Part of a small language model's weights.
Size: 8 layers, width 768, 12 heads of 64 (6 for keys and values), MLP 1792 SwiGLU, vocabulary 24121, 84.3M parameters.
Architecture: LayerNorm before each block, rotary positions.
Training: a variant of Adam for these matrices, 1222M tokens, 5043 steps.
MLP neurons of a small language model. Each row is named by its layer, matrix (gate and up: input weights) and neuron, and shows model dimensions 336-527. Each number is 500 + 40 x the weight over its row's rms, rounded and kept within 0 to 999. Numbers have three digits each. A neuron's up and down rows have the sign that makes its largest values positive.
After each neuron's rows, "fires after" lists the tokens most often just before its 100 highest values on Wikipedia text that the model never trained on.

L2.gate606:494482501481489509465448478501528490531471512523469524487421534485544444488521476474508506481517501421558389471463447484460488498511520452491538533494455488502448494496520469500494510480501473560477490480462467491518589489496533496473510484512528466429501515528515488509453525506453497525507477538560502509489513486456503543499541475460492497466498475470509471536549502524513481526485493516461494576453610525521478441598515504535519477415561537536441527482531528546457530537532494543466463543512516560511579457502510510533407578454503558519523520545493558455450541464533448451
L2.up606:474487516486451524468450514533527541536505523503465508486500473464546463495459500503485500520458562478571423452381460513477496496488506465479529522494484515520477556545602497478542522523473534586467493497516458500447542555561531451493486482525476520506541489555486539463470515585515554485468523532495521436532537460465463504475538446493440565504489484540507515496561522494471463503474402513449475548535563552551491434519498499464470479450496573536443569552477558581422520511481497517483516529516502490548547477469545437541455556514518517523529438530401511530417493479486460516
fires after: " S", " P", " C", " p", " c", " M"

L2.gate1193:389472454594450558499471516516378479564461491508498530544480480519576498561480486484475520503512443553487450469424508549468467535475468512418509471414535499478454531534495473523480560553539447585503515488564482539513445526489602453529513443518472471475444509453543521485469485565454461550585543449508491465480459470427505490522534480520487516519472506500488564507460599456513486533490489545436512503486487458523453485488533532483513428481457600549453482529484516481493548511452534503483456443514459526491527469468485468552510501515441509512541485449535533544533496513473516416
L2.up1193:444487494517469552559556450503532499496479480497443523468502468530585493511491512494507550526492575537509534485511580556454501562574484469489555515518511476510515600465452459448480477529552447527475467469519520466510510499512513431531526484490456543522499477593528523459429553526473451451478526518500488467509450487487480530529519495514512526557483496516468477524525545533499581566510468575471503515543530519506495590440491538511482505433508581554547494499486484518497501492502491564530522465482455456506476540524512464561480496442429621509545545498512517467435471514510560482
fires after: " C", " D", " d", " E", " 4", "F"

L2.gate603:511560553527472532438513505504515477538491521427421511488390493551516476491492528449489523549583476497434534581451511411502492484488487522454528474459478530502526586538522559500489480438545482461582467577398524452502584553535518462526511504484510486447490456482511477512440495543488502567512477553556485480526490515443476427477477535523458487506559570501518581514492521541544482460544495535576482466502541490554533545520496434526545493446539454479493522478493543511478496485544557516573490493501456431441475551499497549506469465549541519447480462500470490423442497523472450465
L2.up603:460526517508534545555489473522454517482557539476451515523464508482456578461484507556532527511593543472458576519533460485489517429509476473448452505502453567489517600540522520499488517499540481439520462516509534469506511553524441471528527464440523535472484480487471500536550460484487472581504527477551528466528529479539564451532492512478481495462488561510504398518580551502483526485494506487525508455484543424598430563470466408495510528500474452484504490422442476533501534487566530526487542513541440487461517522538481529523471546562507514514459482473510502436497522514525427521
fires after: " the", " The", " a"

L2.gate203:476505562532427503502499542465479579554480427448453422474523441562506475467515524434508503537526479463523488442503461418540564539484390461426493561446452491542526492507568509522488464472571517557484477510510588490516488484574520444496500464520468486538524517521405542543493553555389482553447487495451538506539500481416437513492511485522447572503554529413511478479545492521504508523479585469506471550518529592524411483593499524413583550437522522538453492548475484537579560419504452436506530561471405542481497492488466513519501476559491459453513421555493582506488585499522551499
L2.up203:499500489459463534497501520521553500502451522477445471479536504561521494473490565469589508488503529482464443483418476407552511560448457453478524474543469463562514546451517480459472494476509509504489481520509569539546512483481530481502569478507464584461506482555477516527476542514485542512451565507439479543481469509457485477504526471487444577468508473474480548487576587522475551543446432484432508503565565512495419508491549573474532545453525518548483529550508496498524489473511544532476481474498369450573507499481522453502475474533451536501544571482468467424479480525473545442
fires after: "|", " C", " D", " c", " F", " d"

L2.gate1742:477547479562491526449490467531542482474503459466345509437448527592501529528480537454520564453474506498496472553533516476539512545493487453486537440481518467594519515483496543485461493507551440463494477484472386497488481520478532422557510530513446460509472444533498539522432490541504504506462529488466482513549544495477460482497590466495505503504551517514564484449494509585510521472542484594381555552550527514501486448565539484498522573498512520571530488458455512464407527499518458601497491546480457547460552498535498512489504475501491567523560505531447462432559491462553430495
L2.up1742:539524463548486530497514514532445406511523501513391508470525532503521504493542497514505562525427546479570503498437487393537574496455519434465550428485441439488528522548474520465488481460456484509514489486552452512446444575535491456535507387530476543514489543562491516530435519604546547502492538434503510472485560484463436552506548462435493506416454550570534540450572462559445476518520462518414519545503542524567505489517482533470401560487478526538516506472420584467442578447539544516512509447490429569557493476472444453503501463481551553500495461541480432512553483483489408514
fires after: " s", " D", " S", " d", " \"", " c"

L2.gate1311:480489488578474537527522479503534470545478505576444534444509515524543501529506535464577438495551524502567478474459533482513506566462482502501548355464504416559458536543477519548495439502542550544577476490485472457472504483506599418497470471516414477426485473618483503484506517521456535547450516529460528449562434473429450524555560492446478456483553506577479538485464520498503510510500470507446469542500476488559534497544505511528484531460542561519447509510526503494463504484463429493499501475596508555508527508466506502531443521517503509462539488506456449461448457541560562491
L2.up1311:552491462513533384510487498510542530466447517456438548438498435507565515495475451514471517554514471460510465505466516441474499569476489512431377436550512495509465485504506482478503519507497491535555480548500459476502490516524501480409518487534547499523385515519504563489514445537577537515532537515508451498531424474448451534510508492510477450504518460484476492521534491503434560507493446487473506464474523597437453489498503519424459539540551539567512562481588518433523438494534545497445539509532480546543475506519419501459478482514429514530584582542509478566484492500432501478
fires after: "\n", " S", " s", "S", " D", " d"

L2.gate1289:481538475584528515481479470504463488469481461503551527442491519505553455491544434504487495519513513524471509464526439556434510475466520479566527491466393476467561545499556540537441456539429438428413493481517473440510512498506578454506500456499534482488549518515544493455519513467523522496514554469585470546516539478501437450516548406518518389482537534474526443508543495484549550535471574465464544551453541480473529514519492575513492519536538480506469500472495543531454470513491537569511537477472462523456549505527505482529522579473471539465529500475455483522505537565476499466
L2.up1289:542505524498514506500534512546474494480505457501519527470499494464499525520491526487531484424463405428499546554460515536520446407442473518564439503467483424457450463505540466535472527526517473456441459489477527490562493535455564504535481480438508483461572537545501411523522528489498445494477518453495463524504514539548554468488508587520486526444546545506424490450464423549474530529478520465538517447488543578437517566538481534543499489522479486469520513498531514508491483546532526475531503520412551506454504523495525477467471507542541509448476583520453508566471510497533483467
fires after: "\n", "==", "==="

L2.gate168:518467622494499541529479491545409473521463532494468503430519484484457472522474547441528498502510499482499502541526541514530507545448456511471543504506517503471518520581525545516499514470518522428548500435500530510527481467446514542459499463531504479476488451495446464559510526510490558498459449529497512463541487508520494497496448442492506464581529490495463554434510387485517531465525449558517477538495542546594494452475484480517549560457515533486507540542491466523503598422545406466542447521496447485462521481505502521525446514587519548500623531470455463457452452515554493503
L2.up168:515570453491418561481490520513583464468455460449534504464463522492520528522505428480611575518465456483529463505461477502456511490512522552566602547515528519508407413411485472554504489501497515471475506528511523492483485448563506500585453481515500506460549475491497542499508421489532441530499483463518538604532507585445534550485492477442468537433484477462513539463551493521562504501436526472504520544502508449450485495533472524524529524459492532510477498465511500483530456507486547451489498492519525510467571477509506516531457505436560537444556495525551525505516507452512549515
fires after: "|", "\n"

L2.gate761:491559487436489556503479456469507525514498532459424399453471514531547489496431491395625482471572523501571493510542624550513520547460509482533575406495457465502480526514503481506463512510494497486501513527491529467511500477495453444491507490504433493410511485532525517495553497534444484485543487552526516554521444454470451477487518450448557499548540481478536547472540518516499500438499481574452470527541542499459469499522469584514542537455556504534378509479505486463379420553472540511487458470502463457515489469497495472523422506478455522449510452531488543514427533464498498519
L2.up761:515557485515514526518453531499565527494508513498479453455570450489573486431469491503551494525478515497571503472500556532556509516517479491531553446525443434484523578520545490492489509484515561605484410512537484458499499493529520462478488499532423539479504492558501492498566546582535442527420539484482521525463495443506426490485486464452480473475528496471521526526554475471460465521453464513464465528534536509432492445483540577401523547482496544515420522540488545483454445496491485487477459515499533490555510525419513453516428535575502473510477407511503493574495541581505522556
fires after: " F", " c", " p", " C", " P", " D"

L2.gate1609:430499490434490486466469511508524520568460466472424550481502477487558449518482477468565487483539446506511497516582457422480446520465478486524491545543578457613548446481516540497497528470490409562452481585523463523492510530485480410484471547514481513525533414506485492509481492521521479466515476540480496537509506445503446531496500526543539493465478504514498517442479488455498564451482479580494502538512474507524481520518481471562491540443487588513494490510544462605521490457510498481520504464411407483487450447438498576514527480454579488407528490510496486530469488457496644469
L2.up1609:472517541514501538496517442467530508543478499470445513543479376472544446484476526524498552521548496460466558510498496487484492559518411495630472499525525462507460579566517469522448512522576453560462527489547575498528508519456562358556510440548473488443483519527394506499432545543541445498485509506499524527533421515440488484492532471581499431436510509521496474491505502553526527497474485571485456590572557501478508492483508500502544520454503504497480521559473463564491482511483517529521496454492517548490546520522494538507440458554550523449490528502480511501539520515480556525
fires after: " c", " P", " C", " D", " d"

L2.gate1546:453521545526558568539460484490522444510435487542447475458440500535549526519488462485539499505485493488520453473508499551468547552467443445537527458520467472518555557524504523530426513484481484488537486498481512460466507456506550484517532498528514525452530416561531471563449450497490478503465511494512523564507463479448525505481500494533480520478499502486453482611546552552565479471496613559452491512547537518525526470510473579508518474475503482522521466489497538493465529484564521505450453425609502520514518455509505540516444461498448524488593564545474488482445591575595590520
L2.up1546:488491494521540575545477503525517467536520485532480514445522430485559512544501514484529523532499514393502545484452432537479548515486398434550497491536488473536538609511543506448494443541494464456489541455504501469463474496521545424526494484515523539441536467572469501477489509502503417475465587519473500471465465472430537557460568475548488500491475512480437475594563482565490471474455559498427450481568508561509543549504466564508495497497490522475635501474505538540455572519553526532427490475549540477435544491476512533518464501531490527520520596551481508497473532567460541529
fires after: "\n", " S", " \"", "L", " s", "D"

L2.gate466:446487505553558604468527460488481446526483475507430541441484468542438509488501501500475551459497561536540554568511463489513574494449544425452528547478499430527477593465542467466501459484482426452517462533518449456514545473425517396533502524519495379545461530507493473496505506514467509489501556555506494507574458510475448488562562452525509459601506497515472403503561556517511431616520471499494531488479500529516483486549582460495506455518548464538560507376500505426392571448491489543534527453549398512473419459514490538519478470503509516427524511564457532470453528534503516437
L2.up466:453479518529534496419502498539492500436501516516502448519527535480433626469535500532498542463545512499475548547485515483483465440503543481509465520408546540488409512521527511535505413487472473460496590438520526498503502519493469470518471605522483456547552556536498457502505488507499570546400555420458503484516532510530438537550455488534491395518508506499480444475482547505447427452485528439473469421475410549516535445540500484478455462503538437475578437433483519503449465488526495539495540476480535490464412533498510581540496473498592551480539507548528490559529461480557542511
fires after: " the", "\n", "The", " The", " his", " a"

L2.gate1528:424505548517555453456612539556467447431495479558444534433483535458462545486467501478439504494438441477457500544531500456503588517500532463477549455449531514540489553565517459497477462534483475480519471455497487497554537527489608469547500458453525535428436514494538431505494496525448465480497524444546449508538565494503560465522495531533485524480507559510476453459511481504508536451449512515508499500498472516572488542516507474546478556518584496534536450435445591537516520498504506526497513553543525476487476516523496495510452573544501524448485481570491432452415575461506537526
L2.up1528:561490464542480519470492470545514492495414451506466503459505488525519510561481504518538524552444485496504464517508531503528436502549466492501532532597454477473438444503479492486499531526478595519576442426480463533551516515498502488469472617488505557539614450555484562448559492504546494534423462534542496492522529512453528487494421500474564507511422494480408456446476436514504541511521475474484543495495541467473415525495508511525481465447429478505442479477558497493433487533465433468534481461502567544566535490471466418489501438490494532530523555500477491517475582528517575477
fires after: "|", " the"

L2.gate1780:478490518474508478456442502522558474506498589548426418542464481500543513501539457488521514529541531534540527533557560543497448480517443473488502501517474518494429517537499487485456501540482494528565531523505450430503485437446452502507510481509496503462477567524545439524545523547564507479480463563445512502513379544570532420530524496506527472595519500491470460457510458489526469503432489517528451462437501473506536514493511456570467503449433465520562501441458547450491574511543428497483474460445506509526494512570466465514500498529548536456478453459525539493530591541521469452
L2.up1780:489510425484499576470407461476471478495518463433562481521534519518491496469489507503511518459527465486478560507487475500483473478483492536494436470483488433535504507403518516477538474532490477534460515471512499518531525480447578555545472446514462520522509535517482471423534545454500489598561482432593516465559528474482476465524463443570573472500459464489505477514524493489478522503582499540491486483475491469530488511441451457538503484499485508396501595554502495529442535556492472483531480514526493416498486496517467457482479479549443435565459539549503546490488538547565526500
fires after: "|", "=", "-", "\n"

L2.gate1791:537485511543494491399482497524463444469508533493464525462468440500597511523475481446547499510618514511547540539454467626422494489491475484503491514482531488510466585506471527482565467575532443416535511553499539525495455490509462486602556449516497482571498536559515564500478484464456543491460535519429509465515505519535441614522500476576501484534464483500467511465522512582514492476512520517529477550458483572560532538535523376428481449457510545504524543436489512462418528456541480533562512529518431517486466424495438529502517585516438597449555454458487493488479458495588493518
L2.up1791:521540516494539526466469525499523538531455465493416501493442539475477533508536501490481576430470521480481508465447420456472478510553462499524484500468489509524485514445496478443492500495571461549499560415497518492503546490536503505600477516468538447531443521494486473458477582459483592499520477450515460438495395582497565551501627504544470541493545545517555423502475465525610440542501482561529491517485536505514460446510461497559530480522516495511587486428507486468428522475536460535536465455536486540491541465523520459488473567486494494551529585471506411494519515529481543438
fires after: "-", "|", " the", " It", " |"

L2.gate1758:467496528495478504481506414446493522449455482524477457522486516462489503486519502432558491503539487532453475544528507442539529544505521491458515478536460505541532493497524487489484405547500498500510486539387533493457533555523491478493391500543480489422486501540488531465474501536468551510513523519542503391509477502469466521429462493572528567513519522541570481527484523530502447448488485507537495562406550544527468456607501322590497490504542526528473574548473472545560534542531467503534483506502493513474481545539528501496466519523515560458530503521492520518516517483490472546
L2.up1758:484527518531441525521481459497527541464501568508521465484474472481526528509548501495497550486513568549527520445481510503551479483492509430450434506481475443466475529495572479431535453579478500492490493522509494411446478531511410506516448527533498497475487481586453541466492531567528562469456551519520495411542494474488464503454427492564474509561480531581547509510521505497500481468496491470516431536488536594568509496549478402446475451509545521519558521537455536508453512437464519511466491503490492488545473492504461472497523516498532514447514486558438441495511494513497420521
fires after: " P", " Q", " T", " b", "T", " M"

L2.gate645:447467448465511442456457521481415485532459490553503488571492469515580437555441421424470458476563513518495505519451455519466510467490539428503508526444435498541503548521543479497464529454390467522501551522480477435478486504462512475479497449523427460491527556558537498450491524487544526421546526547484525466496544488577450480530502561570515462592489573539419528509505533493444486551529510523526480502526494475561546564522505466561504475545564562541446470454523529549471486494486502579499483525537478451521503521559523510457504584564455447403527453525482515558520456513458441545
L2.up645:483448403510457491468439412430449474585488465554478442535469460479574413555498409469490468509427424442552495492475518528545539526516506516527531539505539540541518468577452457494481506446501484503521500510498501552499537451491541419574500513458471511514472532537519468528484450520472506522454475541504549521530488485561542458538500539536484512514517545484412505522503548482549528524438496487488522523477517483500490546435493455585487565472586465585525483483541409523499474595520486508478539487509516470509539519495511522462539515464459439457467509473495483529466534525432471540
fires after: " G", " F", " B", " P", " f"

L2.gate671:541533467556469526475485475451487449517477399549462550484540451477491497464521471510544497530441473516506483447498508509507520487486583510565532528513488479505527531522499529504523518541497500464461494521543409512499549514447506482561468561539480514528549457550590432492404508523440496494459498526493426538538543443470454520525487501512532493525524438517471500472483526482556533470519540512461532469514459534498448515494579497520526486474588578544539510475457480535462431487434509511510462530478490537518507489501496533517523528456463649426544537482536442447532514530471529460
L2.up671:508544510494468495592575509477459512513432557493473474591513533473471436522482497555556523401533501530475514515521458492590517523475468505416546488486520530503546461503543484464530432422526439507551541541503487374559518516574411485508514435489521448530486482447488549581505430463506544558549487537548473517503468494495462505466490493452510489503446490480582573517485523494497533509521510481552500497429448476560493462437481481540498513501536455461514515543514521520533538459510574480549469479554475469516477507483479450505491528457516465479508534500506500470476465440507496470
fires after: " G", " T", " M", " P", " K"

L2.gate6:479471540565497582501478519502412566433526502535457549444446483489496468566527544475534541423480490489520410525396434477490481491516526533521524494512536434531504558449562580550521466542508473490432540466476448480440476506449482459459485424472484503483506428517485511514496502527591600475380435532491458498500521501465486556522465480513535568504488443530483526470522521524511584521516538550487496555482451560479569559446462426505450446455554483509510537479528530531488553453488462518463530465529453523485527484455474505559523504437557500451480495550452494542461367584510491539
L2.up6:503472533518552535470514369516542544450531465529416483447425513479525508504468458516599502493455513474491536515419515553531493549454487578428516470487464426452501485496502551471549476489558503520553552510539449486515421507486568504462516520475512520426480531473465452477510500510495540488510509617471470552550521517446483529590468519519562523515517521479579505570496462502528553455514557532523432522478486591483459569488497431505439559501524507503479522536585530514503549493485489489494532450559476470487542477491491522480505504450554525443518492527565525495452490535536551414
fires after: "\n", " Ch", "|", " S"

L2.gate1492:453519526468535493537552526480403504456511468476524567489551475484456543539445457479465506486442499467466468549530511476479608504449506530423538481466529542477450534557585481475434572525531522412488516567488541529465498513436442549524499475515455476456452453473486504506554511457515524522514507487507441508503529447483567446471504442512517592497519522494499505431465467525506582454499548462507472492517500470573541588456513526519483524534509523574522526453439511455469482476495498479524567517512434458483468457530544521469509507554586499519531579444458494459486539471528518552
L2.up1492:509542499474511465572436522473380491474515541508510554505522417487459512494489470534463502500452513481510550504541480494447508464482480493421389532517571543420447526562597446558487503572469483454482466582501496475508507483408445543487445480519549516486487548530378436555586499512487410516601487438509462541521512459503576491532505479444534523471497604501554456523474440430381483486508532480483426534472477407553499537463459467513463619526500428460536487498459446442515467549516529433458545529517472477450459511496550523501519544554537509523541519458527498479533496495564436527
fires after: " the", " The", "The", " was", " he"

L2.gate659:471410568476535514466506465510513447505505462484495502487486529503557421502465451470535518511460452525487520503555438493478571500465483455591495520469464489406531572493499558562492479465489542506497499481498462575503506414487498513540624469507465520462469468472487463511511504394548486499467425543514502596513535405502502478501516479484516547615478439505534390554549496530543483491513531510441518521456529566480525496544520546553500490417580491538509528475519509512491520475529514596469532550531517512467521465497530514480460520438485477463571480548475509527468488510468524510
L2.up659:524451545538553513463484473537485467517506455510565541482506472500527488507494505488514534496439495467541568502491421540515538495515509539561492552517454518350511560465435560512491494483531543459439592466481513579483526402410543462574506452501463505486502453485507463492405516438555451450472498525449475531493519497497491507517517514525501456607506497563457418480497461491518513517464502493470456519505522545438587541509512560493516495435488490469591550502506513502488494528504450536492507510529551454430574554500509488474505552500550518505567551541446496575484403543428435495
fires after: "\n"

L2.gate940:441470493535472525499490433482520549426474475535465549476446544487495527557458463448543486526586509510526506412509553464532557488483549510542468568466531500460565563431476542550548521507519455486510513482481428454448513495404448507485496545450552446509504542523515512533454461408415527433562509514487484474534472447472503485472582497499453457600536581514496464572458488474480458577473489442549506510524546526538504586509441536521463475496575565460532549517527544487476467463436543455458453526541473493498544530419472503576499529488520485475514515542475481514482502468519479455
L2.up940:530544500468447468509506543486556511540500486442488527552475504485437479484466535465552458499552564434478496505539557566530518468468497518457481454483460487566504493486511460492531551501512409420471512544508504538556551417512434496442512482493476481533510522536443530504511491498470517463550531541550482543512503493480457519498505551545544547559529568486538521546484563478531502536467477532469547557513540416550466494520528496523483561521558529537424506571453475421480521512513535487461442503502431455416595447474502407538444469549406506482435536468563531507485479480474538569
fires after: " G", " M", " P", " F", "P"

L2.gate195:454553534459519612593492448526520536473444543408434543491471530471546520442463452511575532511536567495469511474499531525521530471409492473506553504491529513484528537578462524500510507531505474529487494508488543522491568495496500480526476493509573575483518497474524523576484605425484495532463496461564519508486549427531437510482496576535537511559447513545549499503524566492483569473485504502534445493533532517468530516498505386623484510495533445458486477524460553489455514497565563506476541452546530484434464500431469471476466469470464484497505516504497466487464498517444473531
L2.up195:495537501489463547542510472522527513482513536470445526437458506486475464453504455525491494462504604543502529422476551550507509455488480438486517574480497497441447524601510515505519473550485430587463527510512516466506541537573489451452477489539660580500476514565503455490444485491551466492476540454510546464455532429501432527566459520543555453571431559592535490516536562444476549439452442478537490460508479503492558542477433414523470413494533450488541502460492576536435549474591540493479501485501502471459539520486461464450394501531571497496506509525483496508508511488554395529
fires after: " P", " the", " G", " B", " Ph", "B"

L2.gate1324:448590545524582542509475497468524482559465506434428529432461454496508454544533499413488550465517473479493491601532547538495494472506406460478480501419534459452506540571554591498520474515483473466524463497503528511546521545445585439496481512544493475544452490503483483522477508518520471549457463557564466505534497481538560460550433504495499455550443551515448546582538499530479503506532446550545550483475498524572460467470506469538500485461461462482544534417437549508506523475562509501435472477442413479470470516497428550584491474501564583443534484460469492504508497528525488488
L2.up1324:410470612534527524488517514465460477459491506487519520523474581517487509532429536547488501462487510508455500546514427422526500491471554467525495461509528541456539516585457529508469505425518489492514380528546434433529541539561456506526530449535539525506473493470467406563526503455476474497491495539579485503476526522499545468554490513533411484489561519499547437499522558489504534488527530508507474453478558503465480494511512441551547508494566542429506478476486533484502482450464525466478567497508411489502441519515532504493491612549554456529474493557444513489565574464543420488
fires after: " the", " |", " The"

L2.gate778:532525520551512545465516508498456495566446476494463544515504430524560522511539503466512504515516548528498493519445459492462536489536459468463587527540461430474530559532474521487492472554555519524513478514515524504462412538533500493454513375505448466468461427581463401494380522466464544532455491535476477520512477414472452542529534462479428561504522520553386529499527508485534468518506450653419442513515586521479468524485485495509504417462467597616529485497442572461522583443530487516511493490546448514493530507517474456525487499483499533453501545497462427432474559603491528547
L2.up778:506450469495483465478452480475496552474446489447414473488459505502578519541513512483549500542508524475519478562533503453533500534465450516432555453507461493507485493554500555436494529558504479490475495544447482458461514500559513456468488511500461472509469518528522543461458539543487531498475535539461482473537470568476548488534517488505488505531502500517459444480543571466532565533488531557557507566505556575531499411593535496550477476503490575547508499478507561504518530439503475506543430501432428523495512505513564501555388510456441549495483488458556521499476548501518521515
fires after: " S", " d", " D", " s", " c", " C"

L2.gate1486:489455468451481476503498509512487506463511559478467522523498573535582515544479502467552528472520517520458467512536506459469419494468524487514536486457545489511478463532474532506454493448513433473484489490498480520555502440462492513541502457481491466510502476486434487478505517478518525504488504466526530528507519545495505536541453537492551541379506459496446382510531487528475510488532498576460555492397573527456503446527505566509553579467485467559545475472563525468484494514465467498509464360510478509504534501539498599486499519449571519456526504515435510531435525450551484493
L2.up1486:495455455487433502487478537511479488582506554464488498508501555541437487547500500471554547493478587545496495481507502494440364449482442535508503550536481507537458432508512529511476488513450463505483487533541497541542512498466474535541444494500491415499537511546450480463572530545535532505450534488507517537475501432431559553527437508512494516441477486459444540388499436502479501479492469596486508452449538456503535506452448522559520530478476507565597457407508528533550462451406398441455523436484496484508470567556489522493441574499581562475446505557484487578443568500607461475
fires after: "|", "-"

L2.gate800:506519545535481480489470502514509496471495496487478520505477397519517438527479525483493490519573527462456530528447474503573529487492420422459514505489472484528411545553527509465572491508463471535498525488504539494520529537544493446508495472471473498496484480556422463567532486513412524527447504516515509473550455456500476520528507523506513481501486486497591516509553519533533553475484581521460429558477527412608465523430493449508465494435483495496499479488498469420449461484524546494517464504501469505545508498517523504494497521587477519485528518461475561453480515475533581532
L2.up800:413497511502517581443522466532488529453507451480423486510439515478451513447557488507538526546473505507519501551520508496503438511520475488523473472466508519495482501496460500563450484484520474461484466450556504492545492488530521476531488422495510523498439415515450523483428508449476465536438497455445410481598460501534530468515517535463513511474529590512537479548458537548443570486558506535527520482460554478522533523531503503567482478464535485485556495477505482411536446426524472514535517544509416535514563505500483560556487510600525487551472529492519473440448489459582479480
fires after: " the", " |", "|", " a"

L2.gate1638:463489467435460542524530535504534493496471463522504532478438498437538452462444483468515477477539490516480480546482467505525557480462489445495497467542524433571480552498527545518503431523453526449563473511492490486503527543477504426458500485495514554484520492605501562530473508485501489433559490538486519508480491425527559445547520537497539504545584476493448518423564542487555445412463475540506479560522525442517485557533493523480500496511551564533469519454495537524466492516499622491519420488538448452524470518581446488473481414443455498437495528576424546469458509483500454502
L2.up1638:522477467510432442496433479479549400499524496564525493497462500482477472433489430486501510662477476524463470488510587481500461485505524545559489486431435536455511506501577504451445525442511504502462523562522509506518545523504534508429565529549434543565499629541470500476525529560584607431574456495515419502483492491434521433515536540536516525511538438545522522548564481539541501457500533550397479521542546496448482443409542508432537468481526480497536480526506459459452486533518493519483485535521501504487556514497532463445492484533484468502455485478548440536548518533552497501
fires after: " F", " there", " V", "It", " f", " There"

L2.gate1615:500566466540473514480527530543597481471459527554406509514453482466544539559547505391543500491514547520510443519504526521480483494463479479556543481429493481509497497599514500450467484499431482501467575483500561501441482473459528493571497538517498485512475475546427461446491520537512613603447509477485464524542419490432489576492539515527519556533557513556411507494502474528507504534516503526492474484531538556540454533529523482492458484398455477516523553514464560525454512440535410494488505485519501496464498510521503474533434530541464545482535470497497528472509505535513467474
L2.up1615:507492464462450459578503532499482462523506534453455453449523525502541506458498483496593537443486460481503472547503467526458503562457486460489570482551512480476473492483464518472498493490556567509453549480479548473539529546540479471483521507471538518497535478484525530488477485448510478509462489526406480560520450480484520427458522459596420513471515460462419438501473512592479505501449508517482539410525617492498527461515473568521535465493500517550504425448585538539480593453491502491519495475502429494464474526493505508570498477512484560451513544500537564493486558479503639497
fires after: "|", " E", "-", "\n", " \"", " d"

L2.gate1456:514531484572536554541478485482498477493504462523449531506464450530504492611569485482554559489490478494543519487471506507546544539526475450519622501529474455505535565456510536492473489520527487538543506465497473463490512522432511466513465461480474554469518425557496496509475514524509503534485482542493471492558478496449476511511505498497495544475499483550460544484532494495433548500517441581437503560495508565513575510526512503488461542477536521507519478498510533517470492475501488501507494454489398499472510522484486490531499483483516565421536503529434464515512469536468471481
L2.up1456:441447487478562482427490495486492571524431420592548577572446445536506486586487488433611515490514472507491518444464510514477512544554432491511520504495537482495464481492450532530516465516549487520490545545431558410545508456494513508593455433542517499500446466537519440494497562485413495503489472475472436551470456511465525460522483519519459488442570498490473517510479454502503555540445551468544510516441512540473489480519489590544507404449501515471480479496563477504512466484510467472535514489528441572455478498562478498553541515467526497483493517580470617515428486490556474425
fires after: "\n", "|", " S", " $", " D"

L2.gate1586:504575521531523493483444566545508491445504476491506566498519459561460464479490461500513516431478512566508537511551409530474531440503467443566482573570465489517490545536464512604504437474453489500524579527568503507498467475423546539510469465477504510519523522480537484510528556539673496506473463463463479474523527544581481458491535508510593494537468501524519482443436453503481495457423516498486531482443505521454566507460511491485533489487445455510551540430511481567517511472484533538443475468505476508491468472493485539552499514504595523476469495502486467545438395572515559487
L2.up1586:487491535475410507569483396503488502483499480500537558454412484486481510527545485517532539475577431476472511501484422515556498474495469430510468477491548490412517403504512569518504534466477445538524496514506468477504476567424525561436550434540536452491471422509483451539421566503476513504522539498482514441466539500562518497552558515472448446585514552523509539444484505460415538558499476539512537510583456555510489547484507454531502473580516482445525563525487499461498518464517553472469479411508445445484494487465470473500524498548491519500439487521494524525472500517548505538
fires after: "\n", "-", " was", " is", "|", " the"

L2.gate150:546485491558467489469450565587536509446458497495423519450515511542501447572553507463505525503465526532514516469442474507469505474583498455475526498598507431530446516464497581486470466556509508546480568520530515458480554503436571493501531503459513486405507512508554465449480526509534549504523448528445570477532454485458469575559478470459515535501555522516458483455514461578507444545466494554483512475420521525491556471492481500563498443452466524506537487497488515530443490466400498555442430479544518511438522482600519506502519506527539550480491403494440491534487502543527509424
L2.up150:473465519497511490423442463481461460496384511513517513495478491567558488601492476433567503420523509554544523495489470545495477509538486494490489531534510421493419482491510530530500480523513490490507537504519492393478579478494501449512489490533546488424511497506561498451487569492542487498476536525480459555477524563497512497537553426523462495501456488475478460534522472456531558496530517531528587466446592512483557559499500482516484459455522547492515534487513563504497459453452463516543447506593460487457522482532510521519507516465473482473569537504543529537496534555502499500
fires after: "\n", "|", "-", " ["